{
  "d_model": 384,
  "n_head": 3,
  "n_kv_head": 3,
  "head_dim": 128,
  "d_mlp": 1024,
  "vocab_size": 2686,
  "norm": "rmsnorm",
  "rope_base": 100000.0,
  "init_std_o": 0.00521,
  "lr_head": 0.0096,
  "warmup_steps": 0,
  "seq_len": 1024,
  "train_tokens": 488400000,
  "dataset": "wikipedia_en"
}
MLP neurons of a small language model. Each row is named by its layer, matrix (gate and up: input weights) and neuron, and shows model dimensions 144-335. Each number is 128 + 32 x the weight over its row's rms, rounded and kept within 0 to 255. Numbers have three digits each. A neuron's up and down rows have the sign that makes its largest values positive.
After each neuron's rows, "fires on" lists the tokens most often at its 100 highest values on Wikipedia text that the model never trained on.

L4.gate953:116134047131116123131152142159078175159134125137111123172124151171096145069093110107079132181124161126128159130124101161121091171113127098110076120170156159113090133128124147089194070128099134120080137132107092112163109118048155176070118155142144121111114067125134143104078165140085128122116122177078131163074152112165121138111131094152113106112183063082145127138133126119087158123122134113158127089146113182122201123139113164179192145115107126138112138101125147120031117101135105130183140045112140128076213108111178108144048167102129124122150158137107133109129168104140165068
L4.up953:116136068169160148121117122090116168126105143166137114159123142158130120118119094108088131102168159156112077093078097156204170110156115117107126125172035117112137130101105083137129131086086171076044142078164160182153131099104117123049124174150172194119122103120079125164082180114107082109094125127093067153145081130153126087158123113196102157126125159121154137148161139106112121148132081147138122112135140068096108151152142151118150087112092120097135151123135122136103105149173121155168073080126125160166187141126082088140125199176086111134063151151173098134131149122100181155
fires on: "i", "d", "ri", "ro", "mi", "divid"

L4.gate278:131141088121126106097138154138168146151132150141148164121106153115129101163135122125092045098157160150166123133150149149099082142122084150146066163107110103097081151089151112097170135146119123144087110155168216170163131102121122115075136141114121087102109137176159082134117133143110136190151109015088112174182089121141114102148190143099069120176202117107115134150182074156104077113148158145121186160131106132106087089170090101103141181074137129146121132138160088142115126131137182173130093138148142099195145166131154105042148158125131168177136089119151130118133140149132091137
L4.up278:180121158111143177106102064157145087209108131093129135166165134154155067161119167081174108095143175118127097149113171097114154089181115140159102203140121113098093155125131107126138129211170145060115082156146101112177130064082108120118135132140128113155075127138144193154060179162127161124180095081128156108172121160213148117077126132176091081103149109136123154119199131154148133101100166112149100129118165165155099156071107123129156131138114089071140173150193163188157119099129129147139108119099118136165144105103218129154132150117197140138158075125135121169136104152097094129
fires on: ". ", "not ", "the ", "of ", "for "

L4.gate21:114131090126164151155132109126077151185159090103128074112156121221082120099102130149090101148073102175112154119097129178140150119073104070128137177187100140105081062152090123166192115134122141148146125100096167121134134124120105121151122108158137087128153139184144080176089128105168134096169153084111116142093134108148144062094119088148115135162125126131205157178099159171076163116132133172117177160069123063097080151124095100117104157139153151116169106122148153071113133140110191079092131098059110192102171126174157151161139158144221178137075190145169131059137114101130134166
L4.up21:130084189106163102102132113152066138111099135042130157147160195151193155115091139096139154162074119077077097097139140164197169166099171149110135123102123151125146169170206118111159103150170107179149107121131120167138129162140085085174137105145123127107064126110158131068161188155170113134164118099091138040045135137099128145155101138148116132151137122112143123125157137166199194153148136099103133173133205034173202127073112122146173186127140110134104161136111101139084159156138140070124107124103169130145191152129153097136135164104119090184111146180143120122093121118114085161
fires on: "k", "a", "ik", "g", "fer"

L4.gate509:137103073121100071105095169089122113195082139121104138127149134104132094035121135118113143127050151120147115135100127153155192140121141127112102117158115088125178136160170144135123116163096128116138146123102155136140133091080110143092147133079135132096152131124151128197103119167169151121164179112140147095150114110110149141153114115092144144134145143097132086112139155110124132158152071097084128170095133185115122121106105255136098143101173119149136124108123176102119114130134187104121122084168109109111091067125121047107147133087138125134083164107136074157123119129037049070
L4.up509:081176122123141141119082080115108121136090115104129122124081151112103187109098202079100147149126078086124116110147065122156174106133091132148159132190148144072151178142150177161095153122103146133106113155098057119139061115078155111170068175106143069070191100152157102123169103129111159180109102182145135140168126143156103122117078132136103106095164168088103116115124146149130111125140147143129149093136127140085106191177194061119171120133105188180135129172124178123151166151154099100199183154119109133168153164094129149137098100131187098142145131156133086105112163163099095159
fires on: "and ", "that ", "but ", ", "

L4.gate75:129128110071143130098147116148143091145116177156158134116168085120080061109144140121134110089156145119143155116125112103134100078120099107102103078150134157118128120099141121164129151109113074118129208080178046082161080145161124074128132108131124169097082064161115152176127152145145053116119088066128146222118100159115127145130129121145114155138126188170122101084170162143112115113137142172161111116183152117143121135176124090109124127099167110135124120119176060135156156061106080124143097137097125154124169126174144145074096136120110136085120099095150171180140060085091172083
L4.up75:109054121142135118137139125139123168157126145118175176163104097160129110116163068076173115102135145123141099138049121120096123158119082111185112153184111159173063112201134115191123120134105080138114053124142054147155088158117185134128117072154143127100107173167123101172129147113070121143120148126191132194138119104106153089103187124173077098092137121161125156130118173180091125081169108134096124130103117128124136119136152099150092150171188065100106099124122124156102138142157127080114164182111188128105164112160092117107146214128173114116114094156124129091156090162184118111
fires on: "i", "p", "av", "ic", "re"

L4.gate753:130156128158145125171137140110068135153120103121102110147143177161127108110083151150198092126123128106098135149144129109177121213062156123153102133115115145145121160177077120178080138108172123155115140127126127076130171155206176094049139190157099135173133148155077145115187169169150116107125068097201161142115139151121186144106137182090132180147083096150089133103217092196107096107108095143170125094152072119135144117109162145086143199136140121137147149141067141093087150113112108117185058168091118172136097149140145145123128164107114124116153099087158076093110137160099090187
L4.up753:147172178140101124129177077114118116122167082097129154146086166205103151104054167142166123122135106112158153137130118173106164123125141120129124141083171164136194158171104185122107150117171136131107183153166134141098172198150126136146085168136177114147148113121100115139100138087132159149126119121180151113127134119125157107102149113139144148123151084076131172093126101081190081085113098132165109060116095122168193162122215143102137156113128057102142159093088197055121140142084185116156132136095095133126145107196111100137137106117092104112143210148172098125128157094118158096
fires on: "an", "e", "ed", "en", "ollow"

L4.gate233:085117054088135116110113159077098144149118153100164150085130091081134129152080087120079140088114083074158170189131116103184119142125113138189053090161113091109131149107146151140059107112097094177117097060086131125174118134086094136122132125170075114148145087149149165208154143122124155125076100127159126125155147108168059157125122167107063132166162112114121123128138167084151097159120121175116148190106201204154149189167098160155106137153105082139136077088167164135154105136137149131150141146154138115158136121129188129159127152185149114093155105097122088132114131143068132147
L4.up233:152146129096122126170119139115120063114130172162088156139156128102104156142104107114139049070123100106255138125163131097103084119161116085149131098109111134083087140172160129085064135136107147153105195134125126127181063160074095136089073088114148140120137139214118169101130126141132149118090057168157104146120149115138102145107129133212146175137123129135166157149198154135163152110119175122126128140090174089129140151103149138132106093135111094157146150094093135150146170104119172180166093141154090077148123138083128105116095171120082164106139105080136134152110162118094139151
fires on: ".", ". ", "-", "&", "and "

L4.gate92:137161194117121136078099187162153102159129176110100122140117087056086134136084104084123136176153101196142135116148118153091123101074132110128101133219091169164150201084162185137139123103114180145145142140161150139141105136099147174115130138139135156111114158151132191090163142155107108125132133087183120114147077181149137164129115112198149119079064092060104184168098159169138132091101107084134146099095074113122147085135152141170092147212124098128132174153107090092097112156171092159147108096109134196101133092183154102103092080152135155066122159147116142150118168139073158130
L4.up92:190160121183104101090097119128083166159174177077112116155093116143101099161100059148108085135142071116117094103133107073173175149077115149149101097187121122152172155148158127138100108091089165117079136157107098165156085121085095175111161189135145169149083115098142152067135145159115143116139154138146139113110088147106108152144118108180048121112076088092187147186106100166144091125105113139141141126109076151090153130113146157085085189134141143133095165193140094124070119129154104158135082131159097200122161123191120103192159060122094137083116116108108174067136152119113165128
fires on: "e", "o", "i", "ro"

L4.gate258:143146145143134141130102073164126144186153140126146170145157170108085110074092207124132096095157089138141095098119102057071061098115191064143112142122113111109121137077143137147137197149118080155185140183059105086106147119159102144132107129036133177094110157094133101111179153139183152215147117125113118146137070090107128095151136134097170106144125161141169166168110140052127144096127141158126108147140096104112118210148115143156154124074100146135143124105088134113127140100076147160086111146129131120151086153127124134152205165062120175149144101129101136197126148130136076130
L4.up258:078130086122156116182123170164122088142160138145122105144128100172121079155109093167120122134092117121173104195116140117158154138114093108087188128171073117140106162119169149146129126195147143070163112174177070109157144144127082118063072111157138112163108153125136106158154169144153144138202156166136126139162178138107189127125153138108065150151173123140088124135159104151115156142079166142192044149120132109113198125103102146097150119124143098166146127100110088128204117098126161144174099168151158098120131107099095139070114133116099101109153120121164089152167105142170145138
fires on: "–", "t", "and ", "to ", "it", "r"

L4.gate259:118141138166086123106080164118138120146081106108142133145108138119138099118130144114090058115138108064109139210144146163137090133130118159202118128195185093103149176130109134103117130111124139086127084152123140164136098148077191097121090183128123111151147142139125170096153121136180143161134125164093141128095132087132087112054124076116134133126127205166166142120136147138099190101116139095141140166096123152082139172161153147092159202181135104113099143126144157102160083113103117109048177140137083175065105096184174180094118174143090181170145090121117118060125167108185163059
L4.up259:094174136153101103084125203117130102128142094161180130108175089156120136149130112156163096139128151169179098085075097107136115139123134147194116103134128126084119195108125089095145121118120065155113105131150146107086109184131112088091118173153086159080123130135175106132151195159151166154156096111150095159149061124122087117169112140067107233188095153152106087156145113106112136153150159106107140094071112105152083134154140078075131101104134141123186200189150127094154121108121092111133128171164142122126166160120191127124163105131074151149094101148165078095127164107141110094
fires on: "t", "s", "f", "al ", "j"

L4.gate988:162153139108099147236192131167137121129152151124092171158107103139092096084135185146160144095076141054135108086126142151084102087104168168101008216101141161167144135207061146126112110122151152155149118158120128183087162154132124156140166094121123147129139075085101129171107151087097096063091175133122145123198113122130107090104149092177129095105107133191145095082155133121184163144155133154125109117083137138070121142177094114167177188125115146133133159138120159156147149080141167119150120133120141095156152191191092166145139109202149153096129133096116110145123079206152202114
L4.up988:093150159126091112138117107175106106082198102096119117090133118177182130073113193128124099074117067116144149104132146155100124111177110098149151160108146084060108111145125122151108057133145181118131183130105158114141110134132166115130071144081157076103129152156124164114110128114099042148133086182099159124136211089148101137066140140141109137074108148209132131096108135131166124127098144133112103113169112151142119115137168151099134097150144086135175093105164085127169193138089174130110103097179146115143109171148132123124066161152120069109145082082085159105147105101116143142
fires on: "en", "pres", "occ", "led ", "inc", "ann"

L4.gate346:100149119143124096075170179152130089142135166110144124124144136094148103109128071116119104188154097069149186172091118125105134100105110143119130165143108167175127100100146135111132089142162119109112131109114188090072125148102148115070182121188138129145158144126149128129091184133123122119161175153168160182156129137091167105121100173087135113123054121091079135095148119113170103147112084137131138122187130070120112170106128103143124131141053149132127161143034150145158136142203194148152087146147163093148155106095141089184144124156118110125205156122154106157146134125083223126
L4.up346:100132080166133148090131137126154122134126136099085104087183122184184137144099172102154105106102100169139113121127124136216097111126152140153151138115165143133105152123107131129118150179182104137127170157124081134094135119143110150099097141141134068161154145129103152141143122150155091131171178108138192113116121128142168115116101151151118133103135147143120131151094062129107126123125178134120114168206092119104138156156120127138089096070048135162139147111120163133072127094156089146142137142151147138109088138142143164179161093141131137119158148093165103159097190147089184115
fires on: "B", "by ", ": ", "The "

L4.gate290:161092109119159075131164129084091147142140168137149113022139133126094061091163133126096106139101040169080136127100064122122147116148098073068146161138192126133062109137129169152114194120155118140101133137110114072104154111132109136081157143109138121133088113114140101147164176138114076148133138151146146095188158121120124189126100125111115127148150224119110164156158117162092070141119142126068109123161140117153166161131157129147156080138170077096160086119121112078103122146120188132067179092176136125086113128151139087107090159133181128105222127123154093129125130169134110141
L4.up290:160115100053170118068135166087089111111146137131094109147158097116109087205122126101094175112090167098144113165112135193159193110121129136080068181105178144099172109158108058140107111130127135169153110109177187131114121151099094119122089151110135149150104137111112109122116138103148137084098138134055142139150154126107121140144157127071127145111168152115125135131117154157113132082066133195085142157160119110133080090117121148137113095108142169151137150102083139113179137087164171142094088124141159116220159168127140067141130082117127168065138115137109143119154106113158092169
fires on: "an", "ali", "ot", "ek", "ack"

L4.gate582:117179127141131160075098147162187132065185138122105112172146129161144112107099140132099135139009074161082165156130108154107111110132140111116122214086107136121164148144152166112135132133091084117164142091072151135104143138121122147181135112139126131073121118122061137092110139074081122165117069144145144151135154085147086146109174112108144092170140181112116126086168142166129173047141167143093153149142151101180129113167156136155122120142156133132111099084165147079123052114181106136110096104116203139064122120111136098148135075119126151120170077156147110115112077165093058123
L4.up582:058112160126120114179140110179162148165099076152115095119101120083115127128190137094121117108156142140124116142129144158149146121137144101119093099124168123165125162057097127148095171110132169130101147079166140147040117199182090094096078162158120157130118127106164127115163101129104143141173140138132105091143113181086116175130121115123131086097123118113172134109118160089120113144049111113093111125103100129157112083145087143089117098141100129074093135123106103158167108108156144107116137126162125124156140119183124145136121197078170091092185148189118115094134150077076126130
fires on: "o", "u", "eng", "do"

L4.gate313:155097126118132060122121140137124101151148134098112121055083150116132095081132110135035104137118098091112142146103133129151111105202077162164125177122122131155114120141137121124146150122179140076153128062114147067120060113116125124175169097149087136091120151141135146096115209107113138127133120177183092116185142175166172114137129120131175109095108151063127118145166131102158132139088093085135081149124137118201187121195130098158088130159138128113123152133109153149122129075156061168069141126116135153155128130073158173102100119128099142129158153166100050175052097126148154127
L4.up313:101095163150127139169164214100127110132069163154114116124129118132106179093159090150111205155140139170101102119104128108172109026106125141050134146148114143136105145154162090147109213132131118126171174115091090103106153094099126083144106124171114069144103129131173113110064144125079083130127103077187111110164121149129118087105131114123111178163167151108113136096117125112172106140065123168115137100154101117108084120146115124110114122145042176140166133149094142129137199090088161091171158133150136113116079100114107078113156132138188143112165114119146122098111105100132168157
fires on: "writ", "T", "by ", "Sh", ": ", "L"

L4.gate1000:142119090147131157171116113076144203112177180141129140122144074128128138150092109144125080170111120114088151195108090098186163104173160131130158119171080104116065144144103130112082146127124118183080125155103129133138101186124111152062081137131109117163108119099140121136124116108130153166147102161102138148091171143162111136117186109100104168150111139162189104122148096096107089108123109214146159107152107157130130153131184098116147113103192097162118110154119152128152132134098103075189145192144162141110050142146148143197109138116120152107121090141136150135137083144082116119
L4.up1000:058129166173184143085101109091162127102107135084176105123138116147151176108160128218059121128141144184114164142117190114150148183203099148111120160183073134154159169078170111163119132118130202127149058149124121128154138092180111094127079127134079127136118097112142130126181109100117147093127171173141120192092089087118124136112136116070170148130127148095130073199141085155105116119096146153134108126157139140135153155104111127130144146141130128169100115118095108079141168080094091089168132071173134178119085143113110091091132174032115156139139118092085126137198150188172146162
fires on: "ic", "an", "er", "f", "ice "

L4.gate517:105052117130141117173136122169106179138163164132148115079113083097169043169179098141129175139128130138125049134126139134134153141119112201144129136131126123114109112116118105181110171113121149132161122154094104066153112098156103139111140149161137136127096174114128101103141144094078173167107130136160105122102097117099016151138106130251120157176132154124128147125158203181157132137113119126128133166106118207169161083133167182098141126159026111072129130132122103127086128117100134157141078151127141084155136169209210093162116109137083151152129118112111089086150096137187126120
L4.up517:098144069082147124128172081137113133140131118146170119114118132117109170102159067153136136115145127126161110118123152191136099060135066114115185060099197183129162149088149054084111132149113134116123144128063051131091137118095136103125121103076056215128143146130204123119146122113069153122151137201119154121117123160141087095160115136154066113069074105110113147138121088153132093173071122118147115124149085191172141075098151165106106081147143152102126100154096129127112213116112164107127063110115126141126111129150144169160101134097085130125169126116233113138176133121171090178
fires on: "Me", "w", "th", "e", "do"

L4.gate145:103138130108110109156105082094075174131138186142170106106147100170106138115142103120165107177166142113109137132141181101127132094118106177073125091146149108117144102128104124066113094161105074128157097072123147130120093174130078080123110068128063060144181118145148164114080138160131123153120106135166189119165141130118139107110097176087159075144156138097090111102135149117054139140075186123150115148132157186164095134162114157153123126100170093087133119108107227126116100130147096109142088075121123158138154133183093134084140106109116171121131120164131194093138101153174079159
L4.up145:150148099096147110131159157123119176082188114126164087104094145119111112090099145082120095084134097136136142127116190084130181118121113085145155171177090078144113128044147102202172121112090117134119129101156146076147071132145158123201122109147100124174128107128130104169047101089112101064161108155132175115132114116147089082157134141112135100085153118121115132137155140080089105148123147172138100130127120116155028184184163137116104121154123108150181060142136134155136159099120082126103092188159130114123145078164142180194140152147091086082145109143095144088211123096061131180
fires on: "that ", ", ", "\"", "cri", ": ", "id"

L4.gate543:075142122126121140135124141092057106061086102102101081121094095176118076097069171141145091195131151166119156138139100146144118172143136158079179137165115178178080159139097155165139049135126130151085203071108114115121063062093072076133109111130090162193101154114081142165075139149120166144140100130105149111089114113134136157200079093081166071213137119101157106140169142123101127108142113057154171124233123167162152157128118116143118100094124152121092097047102137196138100174104133161094174104138120118164180113126136120113160154086099110151148136142125129167142104081123099124
L4.up543:112088207119138138093101145112141154149094132089169071086115146155115148110126108130144108166126150057137103140059104098108105153169073077142138127124110155151156133104101098111120103097131081140090156081083131171100148149161119144147147175128140161161160129134170111126173104139169169086162157099061093121124105199112138153149117103119104127149153155155151092115151154178116123113118182079093116144158100168132102154122136085074174198102163151128138068180132076141119194117194144156144173185203174081113254129104133162140103167114140143149094152077174094136128109131129111134
fires on: "cl", "n", "im", "tim", "it"

L4.gate404:149126048117111139118113134122162072091124139173161127109100089134168173108102190113185155145125122098151154116136085106087144061075113169206125094117091114139133148125114184164139143090092079133154120175065160072095135092102142087100074158147148178209062138174094129122147125146111167134111131155154163132144174128119130135149141103141102144124156135107110091094197136092083110120146143072165123127113140095099141117176113119078166097140139166140189126104106091111124196154077107120122085128128116148168099157121116074127132138151160138091184156147157119119135143144122117100
L4.up404:098115125126164103126143122114166098096104123114161103156074113078132133090113135078165135166172101120152129097089121093205124091098110122160121115092207127186097173127184109087126107109175140118108137152087127182111130145108168164148126135123132172127144077171137147113129169133128137118145135142075175153120116169141164142111099130145136145133131196187097071183112129162141145127185113139099070170099149153174096089136136147089127154128184150114187128159138103124109136135119072190108096094110073159195071132111124099189112141078110125081105167075190125141149111129150189160
fires on: "e", "u", "m", "et", "w", "as"

L4.gate31:118070107150137164114143097124107151072067170140113120172088127116175147091112124147129091143148155125208117123120104130149066090142144152163111102067111133173100172051078155158130079131121175117110087131178102151183137085136131103069113120078182123139148065129133160095161127144166106173181102165117126089104108137066131138176151132158154132122145117105112136185146114107133094152130112114142147128088106116113167134135103192147154115121126148096114171093094124109153085151101144094109128126122175149139094135122131165122124144139136187100074147171113157189055112127134128126
L4.up31:163106089153166048083169121141136166161174117124162094140143089158184153120085145080137108117112138154127090100143097126127100142086135123161107089180107091164190068133131118132166138101137185186034174146134098150143122165105115159123103173160134132147132088172103108116089141078099144118134087134126065126129100144144191098135147088123088052186165138144150151168106156153085161127152106100162136050102122137105123114122090086143180132092143150161135203095104097107063185127137166165135109136187118105112130191123100168124190097088121150167191117119145117159092077104138161107
fires on: ", ", "there ", "to "

L4.gate99:164183105138116130109159096079148100168082194129161073144148134114148129156073143102171118138151135197121166147082119174131173113164082118147195158112098136118102116089104120096133176114088104162141148085105143154101181147114147111123089163097125205184165164143154137040097162133132142153136114107109068108175141136151097122147146168152070127096088123139170110108190154070134198045125159081107166146136093147148128109082135132110160171141135149103170140110107115113195134104095102126107144098129090139114134135071158118069148123086107168107181161165061119114109174113120139090
L4.up99:178103074075076108071175116135102082104130138093164088080082156124167130142086104095151108093164157157180102102102126140134185113135069117125173107166128161196115167182167151113185149170117101190125100191091128153123136116110135108145107110159145103129169139129136143120078158181131149081093157135085182146117150153174100144152127155210156131132088077146190130159104062176162159149070193145129102140139091156150148039121163121061101120138115111143135134093104108080156172134067194167158122132120081150081153126172082127151119141094147150103124145195142143111165138096124159131
fires on: "e", "th", "x", "em", "ed", "| "

L4.gate941:086136126126156172152112101150159076159110121138084113104121060118135118084086073129110152155198165113108161108099138119220184132173163139161135128118166109160109131106171142038058128118104125091162147117153113126139168128134154145133090168154113097134119134127115145150115104027150145107117108100141172086124123108133089148143077150174139091144187090120115151077100119131122099146135132140163185196086163146124091157128119159141079150113167155188139091102104166081085146141115137145171170128142103100142125038136121154140119129121085136177140121170221131179110113184097122121
L4.up941:094194074085170137167158128163097177120150195128122061105136078077064106119112100055158147140138136140127107135115139199082125117120131144160184104180120118149115102091192127078084156157117144065151149096142130092128183132062102128099087142132106098121216163168134076131129141159118122094091060110131105158118158186134086161161065135164140075181124106132125143107173120082141073144085106158096112183129118120173067146117153100111141164104095149114140167132141122106162110143140203069066155155164170139141104112156152113095121146068129114172185130105137182086135123111115067153
fires on: "but ", ", ", "and ", "that ", "\"", "."

L4.gate479:106140123127167109093111128059179136126140161142141125091138124142107141126058108132120100147067085196110111145135150191131113110141108077131158186208043133080178103119102137090100164143154120146103064191146141151130154140116115098106138100112108105122165185130131100120138156137149112125119089122182098086097150133075106108140135152131174158189117197151208107159088158086123150105165091126164164109071073122139158148131119140152096100137149077174113180133096157095112098141116114051137177167088154090127115080155129101144113126148122116121181186103189141088057093099107095144
L4.up479:135104189143098111087152144152137090195123097164141067115096138163169147128163134086144117122152116141125101131120120093085096074088094106075112121123097093133109111135085056131091160123091075136134031173151134184110163114095088154108148154118096086057062120127154120099163173092130083115176151096068224132118125106152140136159153140110121171150073142117111143152167133084212162146144157116175122138140101132156133110124138101169109148169094187133101202172140143163126157154119181120147132134135124204094160102120143178108113134105157110224129148150123168104105099110135155125
fires on: "ic", "a", "ik", "ac"

L4.gate413:133159168118165160104122128110116089136105121127176086152157176115121105114121166075121109102118095121085134151139122116098142114107214062105094186151172136127101170110087182189095043155060083116084065183100132183163142152144131128135129139075122108089108137122109112164097099107108054122119181107099171154107067149178173143119209084085111149101165110133101130090111082167109096142148163120124121193111060124161138131137130114130089195107117089151137108101157152175158148107094137122175108106177138086124129152068124152150171156137095105179105172142140084125117110203231119139
L4.up413:144128114092110142094137117134072081116148169114103167159139116065172144098185066131170120148104112122133160158065140138127153179122107142126093088147158113125090200149130051128127082131091102082097119124176118094199124132134130181130120151089123136148139125161158176103172151180043111159153163139112183158078133133141125136151144131141127109144130085109123125134131117114159144099139127146125104183157153098156139157148103107135149104166148093158082154152105099149191131155103126147118071162103119107208091181123141160098112111108138126125138203083151187190075116167184118149
fires on: "for ", "and", "as ", "of ", "in ", "an"

L4.gate984:079177126143144154091117147133099125089093126155095112083170129164132134142145123125081138114118119111101122177073164144207136108168121190080126121145130164149142125137106158146166127168103103073113146146131071142143108144144083114068163136130193183105106093102143116158131129119111151115196136089160109119143179131124186131161148151147064109141131161227096095098144107120128176098138147097093142137091133095167156136122101113081100147150112098141116166118123153167121140090055109160110182136154161130148154096107126142123118091119139164112112133110154129137136141098198066096
L4.up984:089139172070109159103154112138119091181090107103123165155102074107144106162139130111121120144139055147140115166106115171176147118175067203105148133136094097147155146109143131111124170160198092174145158103165070111160170117112144106176116103127124094210161180157073091173141127122089125114115100127119102126134091078144128099077116087128137094059144130112141136097100142161105124116178126128139145116117119124175191152115075083135154178211096194149088071176138120097147161180158156116097077097154145126120088159134127156156120061155145152136079122109108160193073118126206128138
fires on: "r", "it", "ub", "-", "ec"

L4.gate687:152057203105109155093131183118136127117059140132099165120113163163086111141109137145154179127113116128160099178131198126069174106100138139128088147141107101130102118114100088126127104116068133199151089081167163107131119167140172124147140187154102158140090127162145100144128097090140099115150139152116140146079153113081157148130146090146100151121056105109163190131140133106127117133100146148075157115146111139153106141136072141110102160182181116111098116216140171155193149155168165088159172127094091110090158089095138124117135120108096153123096114109079117158140094110119140237
L4.up687:098088133093138115154148191115111123135129091130106129157120115188100122150130073200102093106106122204134067112130138098189118171155102168156118120143205145114153143109164121149086126120153147158149112126193112126203117162113146139144144131123115113141146140132108156070180119103135147072126169165146095143101139131093154112204108123099077169167051189190095163180180071143127126128129136102139098130142158169164125125169144116120122112155166194104146132096125191150112155135153130109146138182104128133136179140045163127166120158142111145124113163113131099192099084139152146164
fires on: "0", "j", "s", ". "

L4.gate328:082125134178103136132139127122192113127081124148086135077135158155098099148093168124113126107125175133176114106134090136115100180174172092114149162096104101174180198125146135171120165052104151156154178062138182149184140124158088085122102126152108088121114148141169071190185124091168095137096140136178118145104090114131108053159147154164099169123080137122111162125179113161121171120067155130204175180108078148132102161061159132134158097137168101145158147151189134128134113120099189114150111187131137116130188160115184136079145113099181120142150158100125125148165147133138127150
L4.up328:052115118143168193083191120131120094161126113138138175129158075119138121116147083156162123146118186128146178137085109107090108109104140163112120136129139112164160108158136138202081085081136200197107143124113121107139102180093104092132108139054136110083124141132101130153149163102105103121112091137145179084145134172087119111127103087138138131126111164103178138153128131096174123146141124134141145118151113179135129071083111121043108187118069129118120071105111190158087142154210135145185140133130119149220133098137140128119178106154154131141095113151089182171103121130210105129
fires on: "os", "==", "en", "es", "o", "op"

L4.gate106:097152123114149169102078155109153185145111102112120112171146068128091159127119113142136102133128151126166150137102109114121145102085071130144117152111134189165136112138141102136067160123086098165116090166143119100138166156120187146148148127081174123099085155120116085136150129178102148118113133165121092131116104120113148045116124100160123138160147091169169160056186046075069122126047112144116066101094056111135145153054161124079082113168150121192133176121164131143179096085190103158124117147107142139068177122130163127068166169152133150191119138162207104098174135149151084149
L4.up106:175092124084059150109138097133164152146121142096170103098125097187103099148108148126137088112124130114117131091091096126126126134130180136113093146114104074121214120138161078097076151141065151117088120170092179134151169142131097130138137176128174119088153158099173100171146169138076125170135158122110174149171121159102151150133099059175120150138082063143187134077134103089094142111118127131155176137056118133158146152107152120167130112111156123135138153102159119100095112155129180150098132138123102108123146139109106144123199061105123104133180158100096121095112116136125109167
fires on: "b", "o", "e", "on", "en", "in"

L4.gate653:115175184171147157134057098124121121131123151094137129133141132130114090112040143118081097198114092148133145125147104087132133114108120076167093095053084122108111053104158173130133152117106109120109098080158130140114093180078146098135145110149101137065150154127074112121163048184158130164107104152151147146147173109128172142149135120129128143173142122169156153114132064137149104143142112125136108135150110084129104148133133132135120076121123136195146141070123157142112164087120171107106118133107124115074092130079132108108116122140119126158172164095134092149122093146123163111
L4.up653:073127068080160100096123096110113116161101089057124129107167140094102195132102169076115078138113125134112174116119141107165166132051122173207138089110070075143176139100141103153092129160119153152085175117108128074152109089113064124091110162137120170115146146160082109171115098095171157147143108133052151117153120126087180117147175119143119111106204205127079143105134189169110119168146148118139101118162162134114148094111115114181169099119167068131143143097155146179147146142173147172131154146161115126165098106116178196178156105157141116095148097135122123133179097145163090092
fires on: "and ", ", ", "to ", "-"

L4.gate424:111096131084187111084167108108087131071171100105114071124130085038134144175134099160133134084134072119078153100139088138115112160192125144139108128131104131139061097205116115110176065159131166106095151109060161137121219140117077114105143170177080087116085146097091186119076087134112120075131100158168113131140202130144102132100161104154134121143059111118129109134144125167106159088073109131135157108088114087107120110183163160163157158172110075146130180120155125154100065092156102144109182128107095229150132143085098114109138110142172124135181129163162123110121088102128121132
L4.up424:158152149097122090094096169162177125084122121142188132120123098082100097176161141141096080124145176178075126140139156129158119183094102198078121107124150084101106140141134069156124078131087164108142167126114133097159153122098083089150123130133128140137105074128129136107081158084145105130098125176096098199119173098160099146108155106091126107156112110101161118123114128170134135099101113143122117095118130105181169141090114163135124123143122098093121141103125098098161076109156084128117148109156083095108124128073081168121098122146170123124141132104154145114154108086160124149
fires on: "f", "anc", "i", "ali", "v", "an"

L4.gate960:153141106106127133121090081116137135117141102161113094177090099140166147124120145095100149108083107102129100127097143121168149135108095120139144114125145155158135116069057130103215128109146144119125150110124069101153156120158152100087118134072124168141154050157177102172108157076166043127151152119109102065156122135174150119139157117127113109132184088086156130087144134064121151087121122116169132114118147074171139108147150151133132132078116184130102090156098133115152185110146115096182112138096082162146142171119142132111124081108106120108155151121109132196121191117132183160
L4.up960:109104127064184166146141100127147125137174146134159137181182106091117081132130148122168123124170129141162098156116149137139134111129093085104162108142187147134130085122069069113129129131101132137059122176125142098148122081115064157142143090145145157121096102137140123183091135119151108103074133124157039079159111160058139113100109123131136153102173104103106137113159119094205148079162067085124142114135122119185087119170155105096133135092172132091066113104149117084130109136160133107107152149112086111114082129099133148101116117159157103171156171128115111217151143117154115177
fires on: "iz", "is", "f", "est", "for", "ear"